Weights of a small GPT-style language model, trained from scratch on English Wikipedia: 8 layers, vocabulary 38164.
MLP neurons of a small language model. Each row is named by its layer, matrix (down: output weights) and neuron, and shows model dimensions 48-143. Each number is 500 + 50 x the weight over its row's rms, rounded and kept within 0 to 999. Numbers have three digits each. A neuron's up and down rows have the sign that makes its largest values positive.
A block is one neuron, or neurons of one layer that tend to fire together. After each block is what it responds to, as a language model described it from the Wikipedia text at the highest values.

L2.down438:426513529531473510387433554472526524470490462524576472563552528458501426477534477519485499451565457380463516537499491411545512570483483547491568453487559566501449471516486466561455456484491414501530437463503493553432439580458488559604588542507459519539423442493476479400493487452415449543
L2.down649:409510498585526466505542544456618491554447465429585427558490536393545518544496408563399486510464513468415477577501384514459463538464522508468480446616485413624509582558570524475512478503550467494518415561413436607515513559550511613541600448516462493400410548541454460535567509499519469438
L2.down950:476489483493527500567488527487486597440496468542496503499448471406390473536492437448530463472471504501486478588442521469418359478542458528451458449586572469519558488521459437560485502546468483481548495573539541564464510577546557501470560470413498553548495528573542484458473506450474493521
L2.down1255:542537577522461497431416485450461596573554506599498502525455487477451610524443470524461470519525469457501493519383506484502412418519537529550451567527503460502446481478606524549577474544513579529572449503442450499538512475528406545510502494448507529493429521474476479504503483504528486536
Proper-name modifiers, Slavic surname pieces

L2.down382:469478578495447461496588576586416535461468541506582562566466507579531517547516382543432598477406482536500462493440514502518493553529465456516494431448468546514463431504475443492559557482500444552499488558492428451601493417492447507464462572540536551585530514415471445486515474483457584524
L2.down585:532507549481476501475543400449436521478359502416528522543512507481517502505480477512479548467566581460548526486539477473562452507526436466516541565548462519502523519552529590529603576484478436490463466527521503519593587564434528432485449515549542473550463481457568506399601479466453489519
L2.down928:559538557546502512530412502548498559537503425440429511588514561504545541516473570463529505484446514592467526485484496488501452472513533471432647476447504573429559567478396452407454510472462437505463587566604498494444512552535509477428560486575494527555488479602430500475493513539517526554
L2.down1295:504529486475450468396620470438525626537470493445530533493559507468427500457537550517601488558572442425435451498453406540432405502454491480516515524624531552496551492531523386463490569454535558465475425499529521574423502534457468510578449494545512471490515492520560534492504451521524550419
Final digits in numbers

L2.down0:588483584383491444497468498462541401506556490547515451494535390448504506485418462584513549422489474513470453505534526540535532571502465492431526440634522447489400517628440497494416525480528483493485515499527510535436509468555646522527559439553544510498428469502520581515519538448672478501
L2.down118:547586562441511515510515496443516511563546479464476568551476461438538492527532446508571561442512507458528464449503548498558405486605556464550460547489498505465529562453429537419464461511482470461527526531555413511568482483482486500523498518495502524580528483501544542397578553532550430504
L2.down138:617600553579587503492343571522509495420506523515432432463455596443497492471475466525511467469488509486437479455463500520563509496505627466507620400516551489464504476458506441445467363608455447528489444537590499508437432454532496453495496498519607506544518455463476469460453421528586482451
L2.down1031:576477476448417413421494476523500460495555527383469449585485578620449495527590394529471513460537517477591446552484493446521593464586487491444586520555474434403484505507542484509511572514449444527581457582468503515533518515498586448549534538460432466442543483531488544547524476476378508524
Apostrophes in names, possessives

L3.down335:519472491597431430567481471514473552458512494491442492488466480532486530560578477469518462607478490476440496597461585600476373565573524480585468459432453547380485458454510512516579637405461430586498505499455495511502485536464510521580560467456472490440458414506471448521496546535494552549
Two-digit day/minute numbers

L5.down98:472564391550492517481431461396543432502517572475523529509448408544446448418492538551516493547513426511466505542542544511474354407500526433493550497506568520487542500494486575451452526445405490495494529576542502550507477556548511508578481519457521515530390521606546495479430559593487424549
L5.down139:537514501545493602480482417584531493439473531525514463483518493581480500370526523562544491577501480541436426569580518522571522542475530576444443559476553509377498494372525456553518589480524566540524473448449483405537481599506427531483581515648511559478485489434515539498507453473488523420
L5.down268:421515436559442564448409508459496570529549462503507519494536477460435406512553474541541447518494560497464445577570548526436419412454503526477538481553548478532466589480435487570500574491468465400583548580526627538462463444409457545470632485539554498528506525515486398553397540526554347493
L5.down387:419578462479555535443398504483570455480599390508489525502531514507426454496494480538521568445518468622429680483510511492610532522524605437487468551520492498451485539525404443582511465562538466503505474453518526483375453421433504509497527433553532592394569497478521475574446520545468484551
L5.down416:442444415540411532539383578448494435466437464485528448544502532470588526538509503487543550492532447529487537470394555604500496541563459492506512455606495418580474590453478501450527477546577545452495426444466561534536576439593527535502477507507557506526453558475507562534483517459574532549
L5.down432:511576445539492472528528517511494527611441457525491434537495528453372530459476556478521536584446546485490511509400515453410390499391552575461518545476532521596549426543445376594559567545482511451585511562506505462431448569529491544415471500491508508527456507477516600638456435390538465562
L5.down455:490512432662483576579379409531536491529473474453468531528556476466498574403460538457545481525458478512477587522377512511467485456498516493505516505413575521526484429443457528597534505429526590491486484515451576434440500525447622462514514439498502543532475537553468565520467554461589468515
L5.down463:446440452511530541483476478497490460567441487473515464522560493526527498512468454460508456558475347511592490534486513537364500426528511461421515621543483480340535436545557507582500555504534444497473498518510561540472494535487618519473495482469446459462551485523392460541456594510584418526
L5.down478:443531528503481540461460457484473401463428473505535496470550419575524461542599527514456524551506434520398548482614543460480360465498540465516484538547476448465494486517442468615524462456481521519499545565521571493475508492468495549568497553497523508494493512601525423547473493511454364504
L5.down552:491553516514480492445435546524465393675519419517464564619610423471537496552486507560573486579451418457487520383525508546491593462482468544572531428517499425592473584554591447529542453496500601421518566551503525566525511560529493513445497511573564479469529533600536580496547535401439449522
L5.down893:550500524542523551496547515504595500534583586408470503544504472517676530563570441468526568506495515510598502509506428623458416527480475412473510564485452469407538512520482555475407506536536508452514497457531478519509513503550446538487502500502553434443497569464455544457588587417402504467
L5.down998:451454485570515463511574626468504446405498528493522549421475534415464585456447483491457476516474483569492503558469579446539531483474439535472436512490468484448567432547502485560527452444432475499565377539477498538458444448473418540575431487457479609507485424474478459449514556396540494481
L5.down1094:526485566389533480487454569482467517385526514535485492533396537528403432449454446564474496485460449528528438462415511495491473543510494475525508556419459477453425566522518507430521475426471499478520544535482555501440479524465395514426545519448468536529437557490514453566500416491537487604
L5.down1169:529500548501513488457556539462448398473502466521393488509450458495482452505434456482503436589512472519535484533593567367403440535570428567535529560522504562411531537568521484495498563495454543452508502463469554563509516528474529471432561503475575518527484471536439397554449464614531571541
L5.down1222:459528566545515474436595526507401437469378520455411586510562414498508527569475477472525490486538538398531410472483481509459513498496509451539535534506498492384564580469567454545419442553563559489469408504454495568539531466421496433494490418512429488617514513436533521485446463436493546507
L5.down1323:498578533480538411585552516466493494547498490584535454480493516456483521418494477558398587536480491547524558535565531495523486542524498529530502429452421548490497522586437456564430510522406520436475598609520464401544472504406464532443489470462544473538484514557461467491453546476494519475
Sports career stats and results

L5.down55:436395463451525615405537613502561514525489526448537504500524453581423518619500578481462609546638482463520479533450507442502422474558477433533486544568520489496462577438522522440454489520488554524548474523550474486465549474431427477461426404490470497521531568470479454395510433524504453516
L5.down97:484540458448499500400513511528481595502489471534457447460495489486454505529533451413530472578499471457465489511531533519471607571544600627476483487574464563554556463539519571530510444488485540537521548508506526457471486585491427554542558552554416548471579535534515520398445502430440520538
L5.down237:432533526508469496542497497511527419419449512559540465480546517483438502555506486453448584541494526493530480530533518543492219502475503487480435455503519531514514492527538435518453467509515498493550499592552456488449452528490507523477535508449535524442490511491517551622495482495513426484
L5.down315:555538521550501507376573464493510517493424545558528507559484521526374472451502504534550538489537487514477426476523532443488608515537416500497568538531451581420494458514480436541488464393481460500507503527397510554523476498475531482508505541569553433417419517503385442443619505485532497483
L5.down415:487425503481479490533501527452512482532504506456514451470507579484502473527476583441574461478467550492547483588469509553529335429515434468477487503494455529497471543492420588557449492544461544490581534605544473576520539456536517598532478537444516501573473462500644509578525487451440503514
L5.down491:484476544473523521651463426614476525480547537455474514421540519602510490419455562485455519526543491481418521506506565498483450506397468540537417506508630498484600465508551518539491499471442550463506464550477524489548550569527375416667486471509542454535518568518412476480492432509561534488
L5.down746:450485529519441498456384602495483438533490557491413496513462505433429555540503527570561564520475543598409535492530557573544505541536451462508557493535518499523488451492532570550480500473458419492554467607526529540527452512532463572428533552425484548570481388433434520468489510449562432495
L5.down790:588540535353442563424544496553562587497470454512480446508628500434590546530505411456576493477461516570471518510545604600533491531533552509458540470531430500444579510499513598427472449501517510485516447452507508439428540565570498530329577506514517531555543543407490451500522503469478518498
L5.down842:518479485475544545477530525476425447489530510503447531412497502420509502541535426533484421406486552521536442572498505567474344454605522525513419475491537507494456496479575513487450531498509514443594597496431506529482455502405505479563507570474542448531515450520467525473536452533581446499
L5.down923:489413542456528482509499570501459491483590557531464522345448459523463530518469471549511552613483543512536460486513428446524617502568532519467563544578544602477505480571503557599523424538459482515497448561468521437482507507405498509564531500435471503492507497483463466508604496477538481477
L5.down964:510423471447478442457581518465450444475463503543519450518523532442510517575515479556454448515496533541556540564444537656480367449565507507455450526487486592489529470507461492468523551463495506452544546562510505524514489442478559510524574473562565537555469495531481528444471437506433442413
L5.down1150:521614571503473491558455510564547458517557575511537599484393472489449539526518529462494505495517622488578538567514587455461475477479457500458434587480545571453638491573544536583505474558549565398507359498546484519532454457478555480505436526554482512483488540470408494532410523612520610408
L5.down1170:531537499427493490558440500418486585552510483461555541467596483438461498500528490499581417549519509514560461510564517507560452585482499507569466444473494469544540520510474529450587483429520543471574516509456536510493366430546520526498488528519537412513480527534471524485486493519541407543
L5.down1191:479428425470483481515502472455466403618456535419499498572485572537489470420399632505500457480482515450482434521529495556446406505549349480491489498560535534448554468434462520598487489499488507484448525487454454475552475583475471574455466500539498473533527491588536488506458445534505494504
L5.down1203:491484428530471555502580478421533436527481472495502485487469435509545480478499560463455437429404459488493504542543599582519322478523519512490392586490503547564509564514399524512503499515465406527479461554447460391573492464477450488451595439575468497414619518505529554457453537434486519446
L5.down1262:565493512503486545534471475447521439573449505535563474459554504502391465558577586503440590531470493514524519457430458548526521487441560533479470546506494527510466552601469400455504402444498478542477521566411446495481567466478513526564366476510476552520569483524487582411548450572423473473
Table cell endings

L2.down696:522475494472463400507491541476413491514553521534553465437510513461539447621523470442557579516497564498489532419433524440499431517556420592544573442506519616442507503513424472494453479425501495613502493485453481485482476493560562443507502496431508483464449479567506486410523552544510476450
L2.down956:460488390550503562537523487530489521629425471551551489482515435559583462502510514458542434398470501560482441498467486513530514461459414521461473423546503479506546572515554581416401579408434539531500411449471449460492531457522512500538484566573572481425515515534533455528544498553500543480
L2.down1090:647422484416531423523410513507428445492553523496582439436556457437424565446464452468451464474508503524541528389483469466484340510478466537462548486507507573465506504478437498479438465490530570556535498468463482495458545468549515523533569515491542565581539489429417502485438541570547445522
L2.down1199:541503472515527417452556462531377518510510478533520488439630495517462514454420529452499495418490459513443547570460450501496549488546470419510500521509562536483475538551529362532484457486463539487472465517492513534406556542529544558528440569568483505503516452429435416612558515526491524428
Phrase-opening ordinals and titles

L3.down734:433424441460580406498477482488536476503522519498529472466424459491491520471530457499667504532547462473476577553469505564589557466482431472458630480410566554546536477508489559522531521476453509484419457506579500505436514568500539505553454417481539416548557525523492496551528462390453497445
Sports stats and awards

L5.down145:532496524503530436490498465445417463494474546489598412509506475492454466406487516431434457583486573500540426537502460522507415498525506569555561415477469468575616493503427464513554524482504482453456423590486441584455509524481480441605493496539568450472537549474583572445525532543550487469
L5.down157:564528459520487520651450486611474552466508459538522534544464394523442483523594540521508556506539465440377568449482573446435429495524481490554542465426531418383492537489404522523529465431480394570479505522483423556417488542550532581552513516513501517471428526527531490528475486516572543516
L5.down209:501555556488538467545551509461543563496493521500555510560521470475383478486502477503503467579531546574405402530438540503569417536461537496617513417542562565503575578538492518551457459494440493526553476561477531535418459437374565516470519551460468463457573530476446519573477493537454568513
L5.down272:519519444495520501477477453580499485578499592463600431548570548499530512515553478513486462544436556547399514542587568530521381519486450551483569507564529468631488440459487505508468438581510499499437493478432491424563481500529428616507444523501541466509461530458413501450551510479439577462
L5.down499:512514510491495516441468574489499494437510536476479509575441558507527435550510487488548523402540546501487434548471470461468385473513433484506586629564593471477513466477460482454539434451561547479443492521519500510447549477481408446473569475445605532539491461510520478445612459491458447401
L5.down606:476542443535521487501477521586519525448534479546478453468539466547447514478541517457460501604579558549530526538445435478555367427574431479457553466549496510482445534444471476518489482448417396548503500541530502473543449498439461489548562558406552573455352468583442452411624550476483470536
L5.down638:582488533562491563496569534478478432473480479479467488338487398463559447489585506476511448447520528504622513468447466558580436465473576472450503489490529527497482484460481466462543432492422575376522502501456540419471515350429608535473513487480465499495537494462490606424473496513543503492
L5.down710:546545413525546568530566508468493539516588484440460473483528478443478412537549527424515519417496455413578484498397503517480468526497556488504570465553523582555537548564523464509462445398451446439475451474452478518466540588421435587409502533515625394495461483478552540477497402555409524490
L5.down806:479465434534430447485601503542539525471467518472502527481531440590542530516503475534444482505513496456565529502481594510506722523472488536494480544498440456456469443508487468557543433516513467509491581487490450510516562554455471419544457556514501541510513489521507568440504543575479526454
L5.down837:438522486512411546424564469538468541499539506498485432540474429488449522464484431482597498492449531508475633578515555624494411424480514488525603490491517511496500452438510462463621391541517481483495501465473491525529466516509460549510491586426442434563508543487461467421534497516469437555
L5.down1047:559511501520464454515478457484492553452552524503522509521523430578474533452490567550517523507510506513450541567528486511495254481472462431563500526553547480530517437427497462520594522509451515546418518484486419534576543611493496471570475504498537499551541547546492471482550503510511535444
L5.down1142:435533506523474549482457460604466534506450491522357460547466407476484476504571514511580477523515529526499469630493554557431284556429525539643481521481516545540501522470441490512441537454513463493574467434537459535540543499574532561485475490525474466512486547470579425561558613550527515522
L5.down1190:543483478520452466543478523542496512482522477462491499580507443556483453483552562539496567470509541530488489635497662532537343547492538554486493553510552371517554427468547495499543481501559462512562530420477475551527484546527524574486555510462529482433553486455522476475581563553453525520
L5.down1223:473495461488557529410465438461508504423461483540521424531501589537532538499502517467438533508508496520470471494450487540500420502665522449466542524518496560587481446556410402440606520520494486547507542410487371472417515524521471501500505592536458522512526502540589451489483458556525547489
L5.down1248:514517498578498457454491477469476526501459539465501510555538541533534346451433576438470514579502513516449477515573495530504315534442534484568556481522446448555539422444444538503561471491427441478473521515529543514531479533448418498500533504545561488583488456506475504469424513433520479444
L5.down1281:456515543497509541432496456557486569525529453529490543513475543512408577425471501453558550562448490505414553606560578424503359536478419456527467498523491407403512435494600519558542465435485543493484416461448596578521499528493484556492529494486535481519447512459434455447536506479439471507
Two-digit numbers in data

L3.down442:469467500465454389448577384509592476577509482456559470580497453594401506596514479443509523623494529499452458534504478533471436521468518523563541499476468521418515406492530542514573512507516462505489389493472541434574562489540528539504472493528499520501428531492515456415530474518476580577
Digits within long numbers

L2.down171:455604475563427485476527479507531531412488504550486441490519557588516574497596472466454529527498534539423450554518509535447508486498525518494428556547516533449547538526464473536629424522474483478479474549500412344536504523582403427477477480513433521506454542529599507504448420511582541508
L2.down184:506458510503553523508568424479604438557421438451569562487500588505584536540526440616426441525494511540568441492568550486524475553590413501475582454458508527542461510457598462527508518449461572456482481534525518448464554536459477458462507478545478527492449518471456497453526527521482603556
L2.down408:550477518563525564462474505507380463454553454481486481533517521443413551539528463507532520467511413492545514490520569561517582480541569477479530483566519545509510506498545418544487523642525616539488457505502492536485502475499524487380421440545553520525527556523476518479570517440491490579
L2.down994:451553458518479478481520419614453444487542536549500503484523521532490469485522488474554545420479489595390473494465518475494631517493533412438539559531523456520451499503448465542477566660517503487508584501561474529512479477428492497427506465558374541533450456501491542514461504501550603457
Possessed nouns, body parts

L2.down159:494520517506548408487515502528546541541463534495579518547565571587505478533538514508543488424490499494514503614491556447558332587602529506499514555461579514577511378448478465487502533496532432583424578473571534547569498582422571539476485572493516493484504466557539529454499547512394559481
L2.down217:471449571522509471623484497538513504460464490537498505519446483477481522548531486539535525546497485470447436562485460496451394534550533450559484523505470583467500439524542441419635521473485497566455525563585437443613506570466611540477481503489562573498506495520556465487550458583476542477
L2.down663:549574518493531483417553431505579501549515480466510543508559552454467501461435544480501559487579609464413484562617492509512483471377525465456473514536453509442508554537523460552448546563507494560428464535432487546537510599601442499538418485491485465511596473552471515487499501490573456463
L2.down1136:628400514477515547534527473492468557418488584574500453468504543490479544424559542447584526478561523495395459562487558453474547407441669459541479533477430493508489463552517442455482445566499453474415537482467496573454411378398483406572529565500519562557562534549471452438480424436478453492
Table row index numbers

L3.down1010:523483436450508493529532517450507553446474461573492457520538474557464445436509450486484493398525506457558466511471474502488349461500422538426548487512466501586494593469373393486467522518460459499515532463511448489461465484573522529570438486502470395517478473544585464468488521462422534481
Possessive/determiner before head noun

L3.down603:489479454494444486462550461593501535508472537432550437509502487486490513499559445494429543447483458532541451509473457442574529502512451523373515482558467513520437445459484516513478452464441463626466440465531520508503458534482554514529445602651459476527383533482525410481482532568541440550
Positional words in prepositional phrases

L5.down64:418533467524600475488522494476419492625479530533430488499507568564503507446488478521451462470479543504476555533555474464610468473485464528510422425498451504548489537504588401526555553498447478529457470509506507616457525490521495531418510616551465421551391527482473443445514479588639456531
L5.down75:489583533617555501501518526499477441496502469518558454473503584472439543485493533544469480496552439377497524497540474470623500506551516472593444480634501409445598516586541473581426496439482420462513495461499432481471489458436533548462567491442453484442564455512520478519438538488556424381
L5.down87:540454471448527506518562523528437543497453497475577515552490369513476445518494484377523548430442521532516538477609497530461484448551531558471491499469424421483442502433460444440467524465469503512508430511521579615469426610535488531471529470539532558472512533447540450438571472559394450609
L5.down114:497499535695529520426562542485505521505423471519448494526611436416461566429488590492489413604467451522482458516559499521504555504472482554520468466482579483419520456489529429526500587496517568526479524512532545500478452542499534591458512537499576432423446491543556483437589513532554493500
L5.down197:417492517482530445533558456535464539476542451525503481506462506469510524422420609417537498575571497512414530547499457409514457522473474516488490483570459576552470538583482450540540440446556579403488435545537522578475512460615409486446509423480510467513443493404442480529451462432522490509
L5.down610:441448399544347604460577577559481421493573530436462440563468531527645492430505456463445522596508528551439610512611558508532488490519359452495475541558536460464496481499464528516410478521505468536540469443585591526520564496480467587450501546563556562506474458432432490542509501486458452553
L5.down631:414576490537476519477440493444541432442458454461422491440456482437491417484496493502533509472530475471459500562410504485490464465439479500480539479605439462470489504470425463479445453545504511503499439495467513503491512543563441455543496606495480538495468489502457466488529578532589429503
L5.down636:559554528501608529506580566424511532474575587543489545490465482481473570473562383558500513515499532585470500452568527469628472489488469477487472567489531468514591459508478489563506485435511380605487507434503506527508576448415466538408491591551500572600551468499487483483491430521477492477
L5.down987:376523450528521572489492508484485562556560529515506494412479559468476400437487436510471494605418550506500523498509394471603456463471466394445440457499500483469524520453508582560472506473552572560498499525516454573484518505474545554406398545525430530421424430393492558571570453527397575424
L5.down990:523393526527547512453564505470516437518498487496509472528456516437402551464514514452493510480544451425560490514467541457558472512538428528533519516493574530535585507454546435514485503485551544437625590527460582532535454472467435521567483572429534497547498542446494559517485456531545546521
L5.down1017:587611449584449531489455484445456445508622578576499553511524474471475522501438509503518477476509520528489505470507482407555463523510492542578487462611537488567430463516565465509478546556541506434511521569576498557460551492368501483588558507517443546577472543411478475367477482476470573564
L5.down1043:518523560553559473438511461479437549465583530409456441505439452446528562456587517650579413457483561452527512501496396611488467502541462427526369494410451530516395551527453476504522525385521480489623510382461478476458431388570606485506484509473559603470461457550412457530557506495535430429
L5.down1114:484529574590523531443491486443501502492373428511608496569496507455526566410430572494504533511461426484443508528463542397490552467515528445527487512490488407415556602534397483590462491602419506433558580436442563513482453493437542513499524563555562432488523483501528450514506515491480374425
L5.down1146:430444552617552419494525573528512423479555391514453522528557519381555509522510459545534498521542445432421556452461607349510539472428455523521558487499472474468473474526553491546528635441493493495548568561550561504549521478525487535445523433384443472454568498506508447504519461554558443640
L5.down1156:476434570515545446504510536443530514535503450598558535497545529558448551565538498528569380422411489448434490519489436429474389458535465436375470542512514538523566566509498523437490601473553499500532556507454466622464474461475433454467508481500569413457561471352475430529460424512451494554
L5.down1289:468510473574590488471576450490531435527498520495483472508458466455487486554512532494567456503441451543533494444554501470482551537518540467409468472625519390487505578570505468443478467492460539544477566551556534555504497585545384556477534545507505470487514507535452466653531514549486449449
Physical part and tissue lists

L5.down211:459459519597525507511585511562611446521497553520554512530511492388457492399512519544428472461509533472492447533464543506537485426448494575530528522613582402521526482556431512510406509459514458486478553550450485420472494555548545533517566418464452445559575475521498534548512600442462480435
L5.down218:494522456489432494476497562531445570534571475562566502494541528490429545475468472479535421495536391496496506508446518424513566505459474565470415480467461478520560521500549503459430495478480468415551477431440549481457500553561598479429483545482469509597541476443482532535476532507549501382
L5.down249:582435535500515525479519550521514580492553489509469498495495500452471572352534486495529474511636476479549432534414451511517565479527541484469531439461503534505550465502562469494535472482460389544436533494453550530490543480587440463502482626367481498515462516554488562480568486553593486548
L5.down266:472477434421502497502441509551582505443434535469447486512386483408559553586539603530496419468529542511411577562469451476467403476519445505455565432510443459470451470460449522456544470479517432526508549537486449552478503510512544560545411530527481486563452473482518405447517435528460511523
L5.down348:446479484534512517517460482557513580558390461503395578587541524553568505542466428547689479521494521521480545559495483544476411597483517569549527481605471500489501432483512586573498562508598433482477574562416520478471498482572477483494547411498530541431510515507527384420523422389483521551
L5.down351:443507485383500509496514521509489455523527517524461449466419486408441540430542632428460426553509529500455458514602488557410391517622469547490453417465569473498550489566415467511481511481401486477507519584453529501468473506447514447516489499477503515444561516526507556643493485489503426463
L5.down500:454464377574403515488401506441507567529423532470453483536491532577477442498479477503527512435531498536517511523562454549510575517467514641605504520550540529453614614429507470473413503519520415390540533576420506460508476545618506546602522462412450572423465493575515385499533480448521485533
L5.down512:532564566596469515563557567499467623557494502568417461470534495522450576553540484439565576520553477408616463504564465450526542476566569499520470459427467509487448468492532499470560514545482456526448495495528511526501357443413546426529492482438510488465558548515461543484424514536539488532
L5.down598:483453525479533487586499516481473514460486517543569488419526430531459544456455378495589511564444488528532536471430525469450450514509538500493610508525470509541506579484463469501518488418475422477612459548419484471406439546458534529465479489507546489541476570400477523398481414555414546470
L5.down659:530527458410491424489466522499483472512493443488500505514476595553443515455574527522457486467457438529440536596477514582530343488526471516486553424517546547476535514505436528459498474487484494557549514416483447554522506505424488579534472603464578509501531461530458520471486504445519444435
L5.down717:524500479574513502547446494483541436557392482517566563481450528441475442529529553475430455421492484432491457500525481539570456536526533535535386577496461441535485512567478499406512424537493427499485551554535525492519494514501625495523570545444424451448440577467581473447386529560474447492
L5.down767:594459508498512556525480570440483538441574540505441534590469447483471487400536493439508480498505496496589436469513538498544399451508455450464428539453596507491494538562510533538521497567440541494511524552464525492544525499592543566494538511370520581412474508503494452562405508554519484564
L5.down1019:489433489477467594549489551430472470372509466526488551559409529496565375464442488551456508540538514495492504516468489553534396485423485508473526508472423527538467430533468492498471535450562488544590466484461524551416531509566498437541407486501485478491363468537516509491477529479529418486
L5.down1058:388528564472540511501422573429486505478489434534499477529473451521472556476486548473533488463490445538467587504496539440449504513499502445520451549502393547387512569541412550476469496375407437569582512576532507494461446557592551464541472530456430536553452489441531471500565490493524471513
L5.down1233:472506526547482532460518542521438458495610441511512439491464472401477524473502561473543520494535451429525499478453482566537476501492546479365522520416486453516503472586592441516610546552384445483455601436470466534444470589471487545499454553554460498514400543446491474415451518512557500595
L5.down1298:530474594505552481535486529433501513469544492452445455487582551541384504527501442517426584426486445522599470561444503503524481518489457438524457422462507505446566569422406555492528540469479402477540470494556587445484524510524509504499498452418491556534475485480455539519500488488434558550
Possessive determiner after preposition

L5.down125:567492508549479584517458514526478478521514526527462525571460463502526539515530419512460435573588436478505515601509483453434354401515396579490483538524530398468494508498459483553491563466456455554593532471436604494432521553539514460594456499494530530481588507507451492369463438493500400548
L5.down277:523587530554546506418449495483520448563558488549553498533484566545544443465422519489475502492491512484408561482523509507468411442486462525573610581540495432485519416502443489445544539586501438499470467575587573642446436498534466539525523518417447531487427417544498468465459461583662573502
L5.down340:584484498474475485545476492502536516528576487504406449504447576569527437468462458452482470519485564471558533524589531544577494518479484533469424450429521502453401469582519463521437517444485502541523410592513568568565544462484400518477510488485479426488512502509437595545500545520457361537
L5.down445:524548455503507537562519528497545550528444550618506468552559531508366385351376469552510469548531514516376511515561566512525414511428467489510510446443523471452449479502524462483612567494481548461435533561579474471505551531514538525509505528509362489528472485506580452496445439519637537469
L5.down477:441468501583387454542450468463515534456497436450525447479659510477608529571462531448563558605395534474486507504458476531512483531435467588424564539569577363437542496520477490575456426508428538545519481509453484524538471527462498515520536514458511452420518560506478564496488476472436599496
L5.down479:498542525505420510478503505550513488563535494488427506536499589471448430467527477533493555596386535486488530450513538522476434511458447495508454598478490454426453566454557447533583562563497656446493435539570488589448450435434466493522510550535545487458501498469503393569547448363522579535
L5.down536:507559517430545509425499524585496538422472436538513473452470517478435484468451481507596464487491466497401478448481583401556583490489458522478529477513509452492522499505509525491437439518464501445477524479499438518476494518496490472543463518471465433531606538526504410500496395518394525478
L5.down545:457596498402566480497492612559538454475520587529544603443501557536549437531450537454467492486520505413493520519450497611507523514536476416499573530417471456531550464516419587434567562487573428534480515484529586533521518607449457488428584433471593476533462518466421497477525496518491436498
L5.down646:539449500504567488530521515557377480438527533590466516484442592508541509515497486541586510432595531518496533554584495476483459537466521424477592496504569543399516555565520445436545584499443454500467474554578610615472510494545556590607496432530403410480508478515555450470467464476589601499
L5.down671:531438520523426505470524497497490436485486503480407487518550506534518509543476462576557576426513514486368509547480571527515443563533471529440601411408489559454528553516491470537421512545518474407435586479550386543546502564521456514408513546424466555503555502591528481542478406551410493530
L5.down759:507522530503552495504491486458490463423513478469529452423419502450537501441466514535485405473555506540508515542502462557421467484572468569505549418492472490534499595565485446367577430503413497541477578464479587566457509531474584453488495559522558465612601433495424591502404532500505567484
L5.down771:496484460614572486429506546494530523517478506491521454430470468494466623601623489513490522479467483464592481506567448486483542508531512552514467447540499507504501464558659594495546502501423448464545527459503527487467534482471485477385530579524451515523504543497481430516512481589491385486
L5.down819:614621489482585524390557490433569482477490655506574509581525459461474456532509521511534498481406507439559502513502574469653459641562525475556538519557501420497540584473508542452573466495484510380537517549469493547562501526532499474549491590434587470477575513480526496614424475511525468442
L5.down1026:494601472504447516605441491568435609449452466523469553580549633499522448522458490518486474544454556506424498428445494456573560558523510465430537520527499557572467511531477544463573470606480537574512554537452529510500456522415545500531429600538480459498602529536495542512539461542445518527
L5.down1124:550557493510481357494428483492456463508574496561413374529508478489456542402582470574496484492533516486520515544499554513602411473485409499531444524478593554544457445445537466533516505482523557483571599574417450477499498453550542472466575522512460485505511466461495494461439503464529498427
L5.down1331:568375503471474532511505512511443523490537422676446513426543515450458598542497546438621476501490505552504487549492542544463508528571562447588557504416509528475516398364586398519494521441520516546421479467496447556544597500429531494527549472536469501532544497391435535530493550508462518444
Predictable factual connective tokens